{
  "num_hidden_layers": 11,
  "hidden_size": 384,
  "num_attention_heads": 6,
  "num_key_value_heads": 6,
  "head_dim": 64,
  "intermediate_size": 768,
  "vocab_size": 16753,
  "hidden_act": "silu",
  "norm": "layernorm",
  "norm_place": "pre",
  "norm_eps": 1e-05,
  "positions": "learned",
  "qk_norm": false,
  "attn_scale": 0.125,
  "bias": "all",
  "tie_word_embeddings": false,
  "parallel_block": true,
  "init": "normal",
  "init_std_qkv": 0.0435,
  "init_std_o": 0.0,
  "init_std_up": 0.0435,
  "init_std_down": 0.0,
  "optimizer": "muon",
  "learning_rate": 0.00933,
  "lr_mult_o": 2.0,
  "lr_mult_down": 2.0,
  "beta1": 0.93,
  "lr_head": 0.00591,
  "max_grad_norm": 1.0,
  "warmup_steps": 200,
  "schedule": "wsd",
  "decay_fraction": 0.657,
  "decay_shape": "linear",
  "final_lr_fraction": 0.02,
  "batch_tokens": 131072,
  "max_seq_len": 1024,
  "doc_mask": true,
  "train_tokens": 1404000000,
  "max_steps": 10712,
  "dataset": "wikipedia_en"
}
MLP neurons of a small language model. Each row is named by its layer, matrix (up: input weights; down: output weights) and neuron, and shows model dimensions 96-191. Each number is 128 + 24 x the weight over its row's rms, rounded and kept within 0 to 255.
After each neuron's rows, "fires in" lists the words (lower case) most often at its 100 highest values on Wikipedia text that the model never trained on.

L6.up634 [138  99 142 172 114 121 126  80  89 126 135 146  82 142 114 116 109 103 132 128 125 113 136 133 170 122 130 119 110 137 162 173 146 145 144 127 102 118 111 127 131 119 127 124 139 139 112 105  86  96 132 140 133 124 153 110  99 136 121 153 103 110 163 173 125 142 134  72 118  92 166 132 143 109 118 129 155 108 132 162 156 154 104  87 105 116 131  69 104 195 144 124 120 100 113 139]
L6.down634 [105 155 118 129 109 131 106 141 147 137 118  89 133 176 135 137 161 155 109 100 108 115 130 149 139 101 114  68 160 153 146 147 106 147 112 161 127 147 142 165  96 139 132 128 127 145  96 116 131 131 113 107 154 152 120  98  99 109 101 131 143  61 134 149 182 149 149 142 143 101 123 199 153 135 125 146 138 120 162 111 127 146 122 151 146 147 113  97 133 140 107 101 116  99 110 125]
fires in: "that", "most", "all", "one"

L2.up300 [116 159 142 114 151 125 147 133 138 104  99 157 122 101 163 126 136 143 114 150 103 115 147 140 116 114  81 158 122 136 143  92 120 121 134 143 125 102 115 128 133  98 101 119 122 110 167 116  95 140  79 125 116  88 120  82 123 123 138 150 158 128 119 149 135 136 150  90 119 200 129 132 155 103 138 170 140 172 130 180 102 153 148  89 138 155 130 146 104 109 111 141 159  93  86 154]
L2.down300 [114 144 161 143 123 127 134  96 103 142 182 138 135 107 137 130 137 142 138 194  79 154 131 137 109  88  92 152 145 142 135 126 102 109 169 172  96 113 115 102 143  93  80 130  93 161 151 152 142 128 100 128 150 113 149 140 171  97 146 123 126 160 147 123 148 124 146 129 141 117 134 147 138 142 103 145 120 161 106 115 128 108 146 161 127  90  76 146  84 129 139 140 113 139 105 185]
fires in: "not", "t", "all"

L2.up679 [137 104 126 149 162 141  94 125 101 114 120 134 145 127 119 120 117  92 144 151 165 123 158 125 127 115 133 115  76 127 129 139  67 154 113 113 150 126 140 140 139  79 147  99 114 185 151 174  91 179 137  98 154 113 172  92 132 125 129 153 130 139 136 159 125 135 121 146 130 127  92 119 148  99 132 158 148 121 149 151 135 119 126 132 159 134 114 126  97 109 174 135 144 137  74 107]
L2.down679 [123 133 100 126 136 156 147 118 161 140 119 105 154  70 131 129 143  95 125 173 155 132 129 129 104 124 104 133 125 100 102 108 127 141 164 113 167 153 115 169 128 123 109 144 150 109 125 151  85 128 103 143 142  92 140 203 138  97 147 144 151 146 139  90 132 113 100 150 106 163 125 114 127 146 135  88 108 140 120 152 151 103 120 141 127 136 105 152 125 158 127 118 155 104 114 139]
fires in: "second", "third", "fifth", "first"

L7.up10 [148 121 107 115  95  96 133 127 149 108  79 166 168 135 148 166 145  86 169 133 106 101 150 112 131  96 129 119 170  99 152 123 138 156  87 142 142 114 150 134  98 143  86 133 133 123 137 116 105 117 161 114 164 103  96 128 159 145 130 110 121 151 121 125 149 118 135 107 162 116 136 138 134  89  97 144 117 162 123 150 144 161 135 115 123 130 154  92 126 156  56 159 123 123 115 124]
L7.down10 [ 95 119 140 163 150 149 132 126 107 106 176 206 122 140 102 126 112 122 140 126 126 127 124 126  89 128 109 109 113 141 128  97 137 148 105 130  87 120 170 130 145  89  90 121  76 131 120  96 152 136 128 145 123 107 114 163 123 121 124 135 105 122 148 119  81 163  86 115 118 162 147  65 129 101 109  84 140 152 111 125  98 113 134 135 121 119 116 147 134  85 180 121 142 129 132 104]
fires in: "s", "their", "the", "of", "his"

L2.up372 [111 127  80 156  76 132 136 140 134 164 150 104 145 129 123 147 131 124 121 148 160 110  85 131 102 134 139 107 138 103  92 115  73 101  80 151 138 161 131 124 116 145 143 129 139 115 125 101 131 184 141 138 132 134 119 150 106 156 183 145 100 139 100 106 157 127 137  96 117 130 128  98 160 133 143  90 146 107  99 106 163 106 148 138 120  94  92  90 132 105 105 127 154 148 186 142]
L2.down372 [138 125 101 174 134 113  99 151  97 147 121 118 153 112 132 143 148  91 138  96 124 101  67 125 119 112 138 139 140 119 119 161 113 115 127 153 129 170 142 128 131 119 119 126 135 160 128 119 109 128 107 137 131 145 138 149 156 119 122 138  96 146 118 115 147 121 162 103 146 153 137 128 136 121 137 132 149 128 124  59 159 141  95 117 142 130 139 137 143  97 136  71 179 151 119 156]
fires in: "born", "school", "medal", "begins", "opened"

L5.up164 [121 136 145 149 118 143 126 131 180 121  91 165 164 103 112 104 175 111 130 152 116  94 128 147 133 150 133 135 147 106  98 149  74  87 128 148 132  80 171 141 154  99 115 107 190 165 175  76 133 140 151 131  72 128 138 109 150 138 161 161 116 123  80 179 105 120 120 146 133 124 162 168 142 143 111 106 120 124 163 181 134 104 161 125 107 120 158 168 134 144 133 112  99 128 109 120]
L5.down164 [132 138 105 128 122 161 177 143 164 135 127 165 164 121 103 136 178 145 123 135 113 156 133 110 164 111 152 101 152  83 140 108 135 116 118 121 105  90  86 140 102  74 120 153 119 132 147 116 107 111 171 123 106 119 163 133 133 139 187 128 109 100 134 121 158 123 107 103 123 111 124 105 146 157  56 103 145 102 198 138 150  94 130  69 108  98 113 135 135 116 124  95 147 156 147 144]
fires in: "was", "is", "are", "were", "s"

L2.up614 [139 107 130 131 136 122 135 100 126 188 146  88 138 119 120 115 142 122 140 136 126 119 162 155 102 117 124 148 120 162 131 128  93 130 173 152 103 126 138 112 175 141 118 117 147 157  94 136 114 147 125 145 143 107 126 102 103 122 167 166 136 116 163  64  95 123 124 119 136 118 124 146 143 122 124 196 195 109 100 116 142  70 160 153 143 117 101 122 149 109 122 129 154  95 174  81]
L2.down614 [111 117 155 149 113 105 123 148 155  80 148 114  96  69 121 180 161 117 104 115 128 102 119 134 103 121 125 163 129 184 122 168 106 130 108 168 128 121 146 126 118 124 101 168 114 112 102 103 137 214  82 108 142 104 203 155 134 155 137 146 135  92  85 107  86 136 127 116 125 183 168 145 123 105 119 148 169 124 126 109 135 154 100 111 128 113  96 127 112 153  97 128 105 114 179  80]
fires in: "round", "games", "season", "championships", "liga"

L2.up510 [160 135 165 123 182 124 133 151 161 115 113 108 118  96 119 123 157 126 106 127 107  80 164 137 153 136 121 130 153  94  90 119  95 142 161 126 135  93 103 144 141  79 105 105 144  84 113 113 132 109 126 129  97 109 177 110 173 125 160 160 149  92 155 108 166 117 136  99 131 130 143  59 118 155 127 115 117 144 143 153 142  84 165 130  84 125 107 144 164 121 151 135 146 125 122 125]
L2.down510 [123 125 142 148 160 116 143 146 108 108 139 113  92 104 127 117 140 147 107 146 135 119 130 144 204 146 142 134 163 101 186 127  95 139 125 141 141  87 128 124 125 104 109 153 146 165  94 143 166 104 138 124 134 131 189 107 153 143 160 121 126 101 135 149 153 155 132 121  78 135 117  77 139 133 135 140 143 185 181 126 157  85 112 145  70 129  96 129 212 155 159 122 140 140 138 112]
fires in: "be", "been"

L5.up557 [129 132 128 140 148 125 114 139 149 143 133 112 106 118 104 146 147 161 136 124 119 140 129 143 139  87 152 163 150 148 147 113 119 107 173 162 135 163 100 144 160  74  99 114 158 130 129 177 158 108 135 144 118 149 120 108 141 169 157 108 125 125 145 153 123 179 119 125 144 160 124 116 102 111 144 130 102 118 130 132 125 146  93 103 138 114 161 113  95 118 135 106 113 123 109  99]
L5.down557 [103  98 115 146 113 158 123 130 116 150  97 141  99  78 109 133 102 147 145 131 134 148 118 123 107  85 118 126 118  89 114 170 158 127  94 135 148 120 131 157 148 150 162 136 130 117 131 128 144 142 117 111 159 124 117 160 138 146 131 101 122 112 114 132 141 103 157 102 128 117  97 115 126 143 152 117 101  96  96 130 131 162 118 127 149 104 104 100  83 158 115 114 134 128 103 143]
fires in: "second", "present", "left", "third", "rank", "or"

L6.up415 [148 131 105 173 140 127 157 147 128 117 133  93 128 134 167 101  99 118 136 179 140 125 122 136 120 123 122 110 152  82 115 110 148 160 143 146 144 117 132 155 120 148 147 111 125 160 137 133 118 160 153 126 119  79  90  73 105 152 101 140 135 139 136 150 122 140  86  80 166  91 139 114 134 144 180 141 179 116 168 105 103  90 102 154 104 126 111 110 127 155  86 139 115 148  85 126]
L6.down415 [125 139  94 137 113 118 116  65 121 118 129 173 124 139  92 132 151 134  80 133 135 187 118 121 106 106 160 132  86  95 133 120 142 107 118 140 101  99 114 104 113 105 133 120 136 157 143 138 133 105 143 147 105 149 148 170 115 131 145 131 110  93 116 168 125 114 184 128 129 146 108  94 148 122 126 104  87 157 120 166 139 113 109 111  88 131 156 137 123 125 125 123 150 115 154  97]
fires in: "and", "as", "total", "aged"

L5.up413 [110 146 122 135 147 126 129 107  98 129 131 197 108 161 125 117 108 151  87 151 137 110  95 112 144 138 111  90 158 141 137 124 122 121 130 114  57 164 121 123 132 108 138 145 175 173 164 114 139 158 121 181  98 137 103 108 118 114 125  84 149 135 119 172  83 177 157 136 158 132 147 123 125 152 130 143 134 146 114 123 151 117 156 125 144 134 100 121 112 144 118 132 146 146  79 127]
L5.down413 [122 172 147 134 102 113 125 173 106 133 114 140 127 108 107 103 136 153 126 161 141 125 139 126 123  79 151 175 107 146 131 125 137 133 138 136 163  92 151 118 169 158 165 118 132 129 132  98  97 144 136 110 152 114 111 130  62 135 156 159 161 175 167 146 142 120 104 102 163 124 133 111 133 120 139 135  90  89 183 135 116 163  98 130 124 173  94 170 124 136  75 114 140 139 180 134]
fires in: "by", "into", "than", "or"

L2.up683 [145 170  97 117 124 142 141  97 129 164 124 135 156 108 112 141 129 108 116 122 105  80 125 163 111 137 105  86 105 165 132 137 141 134 178 168  94 131 140 140  90 132 102  85 126 168 122 126 113 121 105 138 121 120 141 113 130 115 117 121 107 112 118 101 116  74 117 131 101 103 134 146 139 127 123 177 139 109 157  96 133 130 130 165  92 142 147 101 105 115  94 136 154 113 107 166]
L2.down683 [139 155 162 123 169 147 152 171  90 160 136 122 157  65 159 156 132  89  84 129  93 113 112 123  95  80 165 137  99 169 131 148 129 149 122 154 105 105 131 110 102 114 109 120 120 112 134 107 107 109 100 119 102 159 122 124 125 108 115 146 115  74  83 119 107 114 148 116  91  96 133 128 175 148 101 175 138 123 164 135 114 123 136 133  97 118 124 103 178  93 107  83 131 118 133 110]
fires in: "than", "success", "hot", "sales", "chart", "nhl"

L2.up155 [126  99 132 104 149  71  92 116 112 159 138 124  91 135 139 109 148 117 153 146 131 175 151 140 147  97 129  88 141 129 151 136 139 108 125 120 134 191 125  92 105  84 103 132  97 133 124 131 136 147 151  92 176  91 140 111  97 171 119 135 118 113 109 160 147 128 128 111 150 133 111 122 142 145 137 124 122 175  99 138 109 127 117 140 114 105 111  85  89 140 136 120 133 126  88 156]
L2.down155 [135 139 125 111 125  92 140 128 120 127 144  84  96 136 137 136 154 124 150 137 149 158 103 145 115 130 111 110 163 127 172 132 110 127 125 140 111 120 117 102 157  74 110 144 146 140 132  87 146 147 163 132 160 125 109 117 136 180 131 138  96 174 121 147 129 113 124 151 162 128 101  96 130 122 141 105 137 129 113 144 100  99 104 153  86 134 113  68 119 179  75  99 163 121 123 135]
fires in: "no", "not", "number", "never", "unknown", "noèmes"

L5.up393 [101 138 124 119 197  96 121 104 116 117 116 147 176 136  91  91 160 155 124 121 128 125 166 126 103 128 144 139 187 114 117 113 102 128 101 152 134  91 153 149 137  96 103 124 193 171 120 101 123 160 130 140 140 113 119 125 138 129 130 133 168 176 111 103  92 108 129 134 147 148 153 140 179 107  95 110 124 118 131 155 132 105 136  99 170 150 128 111 132 146 133  99  98  99 129  98]
L5.down393 [111 124 130 171 133 107  86 130  83 115 153 130 136 112  98 118 149 137  97 129 137 171 143 149  87 120  91 174 169  98 118 107  95  85 168 118 119 120  90 129 129 165  99 137 150 114 156 125 126 151 125 168 122 143 145 146 130 120 144 116 118 124 124 108 145  86 116 124 147 104 175 131 147 147 119 140 165 129 110  98 125 135 130 142 158 131 107 123 134 109 132  84 117  90 153 103]
fires in: "to", "can", "would", "could", "must"

L2.up274 [ 93 105 116 104 110 136 121 123 130 138 128  62 138 128 101 164 155 152 119 141 127 113  85 107  90 108 131 125 117 175 115 124 108 132 110  88 114 110 178 148 130 151 142 129 114 132 106 143 124 145 118 124 139 156 117 186 124 101 133 183 120 105 128 108 144  64  99  98 130 124 169 102 184 134 108 107 116 108 145 110 171  73  85 127 122  90 139  90 117  91 146  97 141 121 117 135]
L2.down274 [113  97 181 140 113 131 112 121 160 101 117 110 108 109 102 159 121 154 128 120 142 153  83 130 134 103 117 104  84 170 178  69 155 150 158 109 127  97 208 110 139 140 130 142 123 114 144 161 158 141 141 117 131 174 107 133  90 139 181 165 100 136 127 112  96  89 107 113 127 149 148  90 139 147 152 119 130 124 102 198 126 123 140 116 139 134 131  99 115 123 104 112 139 114 179 140]
fires in: "round", "medal", "championships", "place", "loss", "quarterfinals"

L5.up617 [158 108 145 112 119 177 133 132 141 101 105 131 157  70 101 112 138 139 159 103 119 141 108 153 130 116 119 117 102 157 151 105  94 139 121 128 141 142 114 135 168 110 131 127  97 152 109 143 116 125 117 120 144 145 115  99 151 108  90 164 119 106 103 154 151  91 137 140 127 130 118 110  95  85 122 133 113 145 141 132 108 107 138 145 120 117 131 129 115  90 141 116 167 127 126 154]
L5.down617 [115 145  96 146 106 141 153 100 115 124 113 112 166 112 139 123 169 141 143 131 104 152 107 115 120 128 134 167  95 104 100 138  90 140 104 147  83 132 162 106 138  91 156 118 133 161 174 110 134  89 161 124 138 109 146 171  87 153 138 115 120 157 109 151 138 158 129 205 142 126 147 105 139 112 101  65 109 136  77 113  99 155 144 114 133 123 141 119 129 148 101 102 112  94 132 122]
fires in: "by", "which", "who", "led", "he", "that"

L5.up108 [113 109 144 134 136 117 148 141 108 148 132 174 164 144 131 130 144  91 148 112 102 149 151 148  99 116  99  87 120 178 169 108 155 146 149 142 126  95 126 158 128 114 117 163 134 127  64 131  77 148 107 130 150 143 139 192 154 111  99 123 156 105 117 116  79 125 151 106 132  76 134 168 143 113 145  68 163 139 120 136 124 137 103 135 137 130 150  98 139 132 145 139  67 123 141 130]
L5.down108 [108 134 146  83 161 128 121 129 134  91 121 140 131 110  92 160 124 120 105  94 130 118  98 106 113 121  88  72 106  83 125 130 115 141 170 138 143 140 133 145 170 103 135 110 106 110 110 104 101 185 148 176 137 149 114 110 143 147 108 146 123 112 143 154 125  73 118 118 169 126 139 138 148 117 151 144 131  87 139 153 124  88 136 120 161 146 128 154 124 102 161 122 112 155  99 128]
fires in: "to"

L5.up479 [ 85  94 137  98 131 114 183 135 124 138 111 121 127  83 158 149 121 119 157 141 134  87 126 179 172 132 175 127 131 119 108 112 107 127 144 133 168 138 159 130  92 109 128 147 150 188 141 126 140 142 125 152 111 136 130 150 116 141 156 147  92 161 143  83 102 119 147  95 138 138 134 163 136 142 130 184 106 152 149 156 143 160 110 114 161  99 112 139 177 137 142 140 172 149 126 126]
L5.down479 [142 115 136 111 154 140 148 110 127 100 134 137 123  89 154 110 147 125 111 130 133 153  95 172 167 103 153 157 159 127 137 139 154 118 101  98 105  88 156 115 105  94 104 125 113 156 148 167 166 144 149 137  95 136 115 112 115 123 147 129 123 108 149 144 136 106 126 113  91 131 115 158 125 167 111 138 141 117 169 104 140 115  92  99 158 121 130 134 160 134 151 106 171 138  95 113]
fires in: "would", "can", "did", "s", "does"

L5.up505 [122 141 121 149 138  85 155 121 159  97 129 122 138 128 116 168 155 132 116 135 140 101 108 158 118 120 116  88 199 116 129 112  66 150 118 102 137 138 127 136 128 133 152 129 113 132 133 124 122 156 159 119 122  99 128 116 119 125 137 139 125 131 121 117 131  94 132 122 115 150  94 129 186 120 142 139 105 146  87 118 135  81 111 122 142 146 119 144 118 150 130 150 126  85 115 178]
L5.down505 [139 137 117 104 141 133 105 106 132 134 101 151 104 135 104 122 147 163 142 161 117 139 135 105 148 133 136 126 103 173 124 105 152 114 118 155  85 135 107 162 126 135  69 129 125  99 174  90 125 129 153 155 168 140 151 127 113 158 144 124 134 112  90  91 129 120 180 176 115 127 121  98 131 130 115 128 125  99  98 100 106 189 113 102 138  98 136  84 159  94 131  98 164 133 126 153]
fires in: "from", "the", "since", "with", "was", "were"

L5.up61 [127 132 125 133 156 101  81 168 162 141 118 113 138 135 162  67 124 113 154 156 122 142 171 119 160 145 149 104 115 164 109  87  62 126 160 149 117 136 112 145 133 122 127 108 139 138 113 109 120 139 102 111 131 123 145 136 118 114 144 155 160 109 128 145  99 132 120 144 125 123 145 111 114 110 100 144 127 209 122 119 140 147 166 111  80 138 145 141 123 124 112 135 129 137 119 114]
L5.down61 [ 80 102 174 146 139 106  96 111 172  83 132 135 127 144 128 122 185 139 154 141 130 140 150 136 125 166 131 113 129 106 122 127 140 139 156 127 174 125 145 109 105 119 119 144 140 118 100 147 136 132 118 114 126 142 124 125 151 134 117 131 152 147 105 144 137 142 131 172 172  94 106 125 104 133 168 109 162 135 178 147 147  87 142 135 133 145 117 139 144 134 132 115 139 110 103  84]
fires in: "be", "being", "get", "are", "go"

L2.up227 [164 141 128 129 166 122 179 123 126 125  98 106  93 155 148 115 123 108 153 164 152 107 120 133 133  83 109 132 133 140 142 143 138 141 112 151 103 112 137 129 124 104 103 140 116 116 108 131 179 132 129 100 152 149 105 126 133 152  85 147 141 129 127 141 147 143 130 127 151 152 129 116 105 114  98  94 140 157 138 122 128 140 116 104  83 134 147 117  88  92  92 132 140 102 101 138]
L2.down227 [ 92 113 125 167 152 156 136 111 133 130 118 104 142 115 104 113  95 100 156 155 124 110 139 110 148 108  93 164 171 151 134 117 127  84  62 122  96 112 111 106 152 156 132 121 104 117  86  87 143 119  96 121 143 142 112 129 132 113 139  90 122 115 130 139 162 125 132 167  99 145 105 103  90  96 113  97 121 139 159 129 132 119 126 136  97  92 179 113  98 112 163 138 132 118 155 135]
fires in: "one", "luffa", "thing"

L2.up609 [151  92 130 136 160 126 118 149 151 137 127 129 147 103 136 109 126 113 136 137 112 122 133 116 129  99 155 154 125 162 141 144 133 145 137 107 155 104 135 135 112 108 150  91 137 170  92 102 143 156 110 155 124 101 112 152 134 149  91 171 133 134 162 100  94 114 157  89 180 145 160 140 165 144 117 162 153 108 141 132 126 106 140 117 131 140 122 169 123  92 167 149 137 149 159 149]
L2.down609 [ 92 102 111 131 130 132 106 177 104 131 117 105 172 143 114 112 105  83  89 126 130 105 109 152 134 104 155 143 101 139 160 107 147 131 147 120 105 106 118 133 104 104 144 113 117 161  91 113 148 122 112 154 132  85 147 143 150 117 149 182 120 120 162  89  87  87 146  90 138 122 140 135 151 155 113 118 172 102 136 106 119 115  88  83 138 130 148 151 162 158 167 108 148 143 177 134]
fires in: "would", "can", "will", "may", "must", "could"

L2.up558 [115 109 131 101 107 112 136  87 118 125 106 131 143 131 129 154 131 172 142 129 102 125 178 192  89 160 127  99 136 134 130 138 121 152  97 160 112 161 120  89 158  91 100 121  97 150 162 106 109 118 121 134 133 128 160 105 115 143 126 103 105 116 117 151 109 134 165 122  99  91 159 109 147  94 109 140 173 127 115 137 109 130 125 119 125 120 110 117  99 110 147 138 138  84 161 125]
L2.down558 [117 117 137 116 153 156 119  67 111 171 136 130 120 139 135 151 152 127 115 116 163  97 159 106 107 117 131 147 144 130 103 145 139 173  90 108 102 162  94 111 157 155 145 178 132 100 168 118 131  90 121 106  91  92 120  93 135 117 142  99 127 132  96 105  98 131 120 115 105 157 160 112  72 103 114 199 133 125 146 153 151 151 141 108 157 131 123 133 143 123 141 129 110 115 165 168]
fires in: "state", "war", "city", "parliament", "event", "athletic"

L5.up570 [130 123 107 141 141 154 121 128 147 137 117 140 126 126 138 123 154 121 184  94 112 115 153 140 148  95 112  88 138 134 135 116 132  78 147 121  98 145 113 165 162 158 114 122 158 154 101 107  86 148  86 110  97 153 120  94 132 104 143 148 142 126 146 115 125 106 113 112 131  99 164 141 129 129  86 104 129 131 126 162 167 159  84 130 120 139 107 138 152 150 105 160 127 105  85  95]
L5.down570 [139  83 151 150 132 153 117 137  63 143 114  96 136 155 109 138 129 133 154 116 103 130 146 140 153 130  84 149 121  92 122  92 108 112 156 162 117 114 156 110 186 129 160 106 190 167  93 134 109 129 110 140 114 154 124  97 160 129  82 141 167 166 159 135 182 140 161 112  91 138 102 147 109 109 122 126 175 151 143 158 114 150 118 137 146 135  88 132  96 164 105 107 121  92 110 103]
fires in: "to", "be", "that"

L2.up436 [121 102 100  97 162 183 110 145 136 131 145 136 141 135 139 153 100 185 139 107 113  95 115 162 150  76 146  62 153 144 114 123 127  81  96 146 124 108 124 111 107 107 155 120 120 106 124 141 112 131  86 196 114 117 121 141  86 151  99 162 157 116 175 114 172 151 100 130 164 106 125 168 152 112 157 141  99 154 126 144  95 112 151 109 126 117 130 166 117  86 151 180 133 120 113 120]
L2.down436 [118 123 105 140 148 121 143 128 121 162 128 137 138 151 114 168 116 147 118 142 156  91  93 122 134  89 119 146 125 160 137 136 148 121 132 172  91  90 153 113 159 109 158 130 149 128 117 106  98 140  95 156 140 124 121 170 130 142  95 139 116 122 147 118 118 164 128 107 167 126 134 133 132 166 151 139 119 159 121 110 100 132 149 144 113 144 118 149 101 138 149 161 110 116 148 130]
fires in: "than", "over", "or", "nearly"

L2.up151 [120 105 101 116 126 107 128  93 209 145  90 132 133  70 128 145 138  98 137 104 117 156 139 125 154 119 120 130  88 131 125 108 149 108 144 171 107 116 122 109 143 126  95 149 100  92 161 138  97 147 124 123 164 112 128  99 109 147 107 160 150 165 148  90 173 104 113 144 106 143 133 140 116 142 161 146 139 134  95 170 140 153 128 109 139 127 130  99 145  64 117 169 124 124 116 122]
L2.down151 [157 119 104 123 121  97 142  64 141 128  89 110 105 116 126 146 107 159 111 124 124 161 120 148 131 127 102 151  96 126 128 140 152 105  92 137  89 105 153  92 151 163  97 118  97 113 157 132 120 141 109 136 174 134 131  84  90 110 117 118 115 134 171 137 159 112 160 139 118 175 107 104 148 136 141 138 154 133 149 113 130 134 133 129 158  92 140 102 189 121 122 123 134 146 129 130]
fires in: "no", "any", "noel", "every", "noèmes"

L2.up352 [ 95 150 108 124  94 100  81 116 167 109 117 119 135 134 139  96 113 129 126  86 111  96 192 143  99 138 132 111 125  81 139 132 109 159 109 161 126 108 109 142 146 171 114 141 159 124 122 137 140 138 146 105 140  71  97 155 160 143 152 111  99 151 154 126 141 105 120 109 126 110  81 151 114 120 128 107 119 156 101 108 114  97 148 148 118 167 151 127 122 134  94 104 123 102 108 140]
L2.down352 [151 107 100 138 161 158 121 157 141 128 146 132 161 128 157 132 135 133  89 109  85 116 164 113 110 124 101 168 120 147 119  94 137  87 166 104 123 133 138 126 143 113 114 108 132 134 105 159 103 147 123 120 169  97 137 139 112  98 184  97 117 161 150  95 151 137 124 130 124 108 103 134 142 125 133 132  99 131 126 134 103 166 125 108 128 111 179  91 125  98 121 100 139 117 126 106]
fires in: "al", "v", "st", "detectives", "joanna", "alva"

L2.up400 [100 147 120 106  77 106 148  91 113 119 115  58 156 109 107  96 132 149 154 123  92 146 103 151 128 152 122 146 204  73  99 135 129 153 118 104 151 133 148 109 149 110 172 144 146 186 136 143 146 133 161 153 152  99 130 108 131 144 136 153 112 167 121 129 140 137 157 142 144 136 101 109 146 135 103 152 146 146 137 134 118 101 133 154 148 111 135 133 144  83  98 111 160 127 134 156]
L2.down400 [154 113 124 129 137 158 140 117 111 165 127 137 128 150 155 140 107 144 150 120 137 120 152 135  85  95 113 136  48 191 135 132 156 158 112  93  78 138 114 152 129 169 120 149 123  92 121 106 126 120 105 103 103 140  99 147 134  81 141  90 139  81 121 116 121 153 143 120  94 120 135 136 152 122 108 159 135 117 107 125 194 175 130 114 124 160 111 103 143 129 133 137 136 113 130 156]
fires in: "released", "gladstone", "open", "minutes", "magazines"

L7.up696 [135 146 101 114 135 126 129  93 160 138 147 187 136 111 126 120 114 125 139 142  87  90 143 131 123 143  94  88 159 162 163 162 121 139 147 131 142 134 115 124 161 104 173 124  98 167 129 141 127 154 107 112 133 143 132  94  89 140 157 134 120 172 111  87 124  93  81 151 131 135 113 137 115 167 115 137 113  91 142 149 126  70 110 131 151 124 186 134 136  66 137 144 145 155 111 129]
L7.down696 [153  83 140 171 172 111 103 111 147 159 115 148 107 138 157  88 112 112  84 159 149 150 121 143 135 102 158 105 175 109 114 111 104 144 105 141 129  93 170 127 135 157  85 125 127 161 129 114 121  88 108 141 135 132 149 158 145 172  98 165 137 102 146 155  94 143 154 119  96 132 109 172 139 133 126  73 133 155 133 155 125 141 141 115  89 109  81  52  83 136 104 167 112 117  95 128]
fires in: "that", "this", "a", "one", "no"

L5.up407 [138 134 158 115 129  92 142 154 110 143  98 124 183 100 157 139 171 134 114 164 126 136 124 164 155 132 143 125 180 110 161  97 124 122 151 151 146 123 116 136 131  78 133 150 125  99 139 121 114 140 136 116 133  97 146 107 127 132 135 114 181 157 175 119  69 164 156 163 185 168 134 156 103 129 137 151 121 115 164 155 115 109 112 100 136 102  83 122 128 118 119 138 145 161 121 116]
L5.down407 [134 143 108 114 133 109 134 154 138 158  65  97 144 147 161 153 114 173 118 161 126 136 114 145 117 160 150  99 175 145 114 127 146 100 145 125 109 142 149 170 126 119 121 114 143 120 158 137 144 123 120 129 139 145 120 120  92 123 120 124  81 131 143 137 125 174 155 153 129 112 122 150 152 120 115 158 131 115 125 123 130 143  99  76 148 121  89 130 166 188 140 145 131 139 121 100]
fires in: "as"

L2.up292 [137 122 186 108 178 179 128 130 107 136 155 169  95 104 146 152 118  98  90 130 104 113 119 126 156  93 161 149 130 115 143 139 114 111 133 163  97 112 105 141 138  92 137 114  92 121 123 110 123 137  90 126 136 144 125 100 138 133 113 188 136 128  99 167 157 118  98 116 127 146 143 123 103  88 114  70 118 135  98 141  90 161 137  53 109 114 145 130 107 142  93 124 132  99 132  98]
L2.down292 [148 117 134 119 118  97 113  97 118 143 131 136 154 140 123 152 128 131 148 174 159 157 122 154  99 159 133  96 131 126 111 124 167 141 121 113 131  71 110  92 131 166 178 130 173  99 144 153  73 137 162 116 112 119 128 139 122 118 154 115  96 116 106 143 104 159 147 106 119 116 123 128 140 125 124 136 138 186 125 119 144  77 120 183 163 172 131 122 124 136 105 111  90 151 116 148]
fires in: "all", "same", "much", "such", "half", "alloy"

L5.up205 [137 150 108 126 112 116 117 159 132 109 122 163 132 164 130 150 135 129 131 148  80  88 115 137 150 136 104 110 129 160 146 125 151 149 126 148 156 112 115 131 133 105 121  66 156  85 102 102 131 175 132 163 116 127 129 141 138 143 163 121  75 101  98 132 132 126  90 129 104 110 135 145 134 125 122 116 150 106 109 138 144 118 140 157 126 110 116 130 160 128 109 132  55 137 104 136]
L5.down205 [145 116 117 134 143 153 126 150 137  91 136 140  92 124  97 104 138 135  72 125 106 124 150 152 150 126 153 147 160 122 118 107 155 140 147 160 100 138 112 113 108  99 143  82 102 166 120  88 143 160 154 112 116 141 134 132 106 164 155 142 154 167 140 184 102 119 135 118 111 113 113 153 122 118 103 102 121 206 171 148 113  98 119 100 135 100 115 134 117  81 139 122 155 121 121 109]
fires in: "as", "was", "one"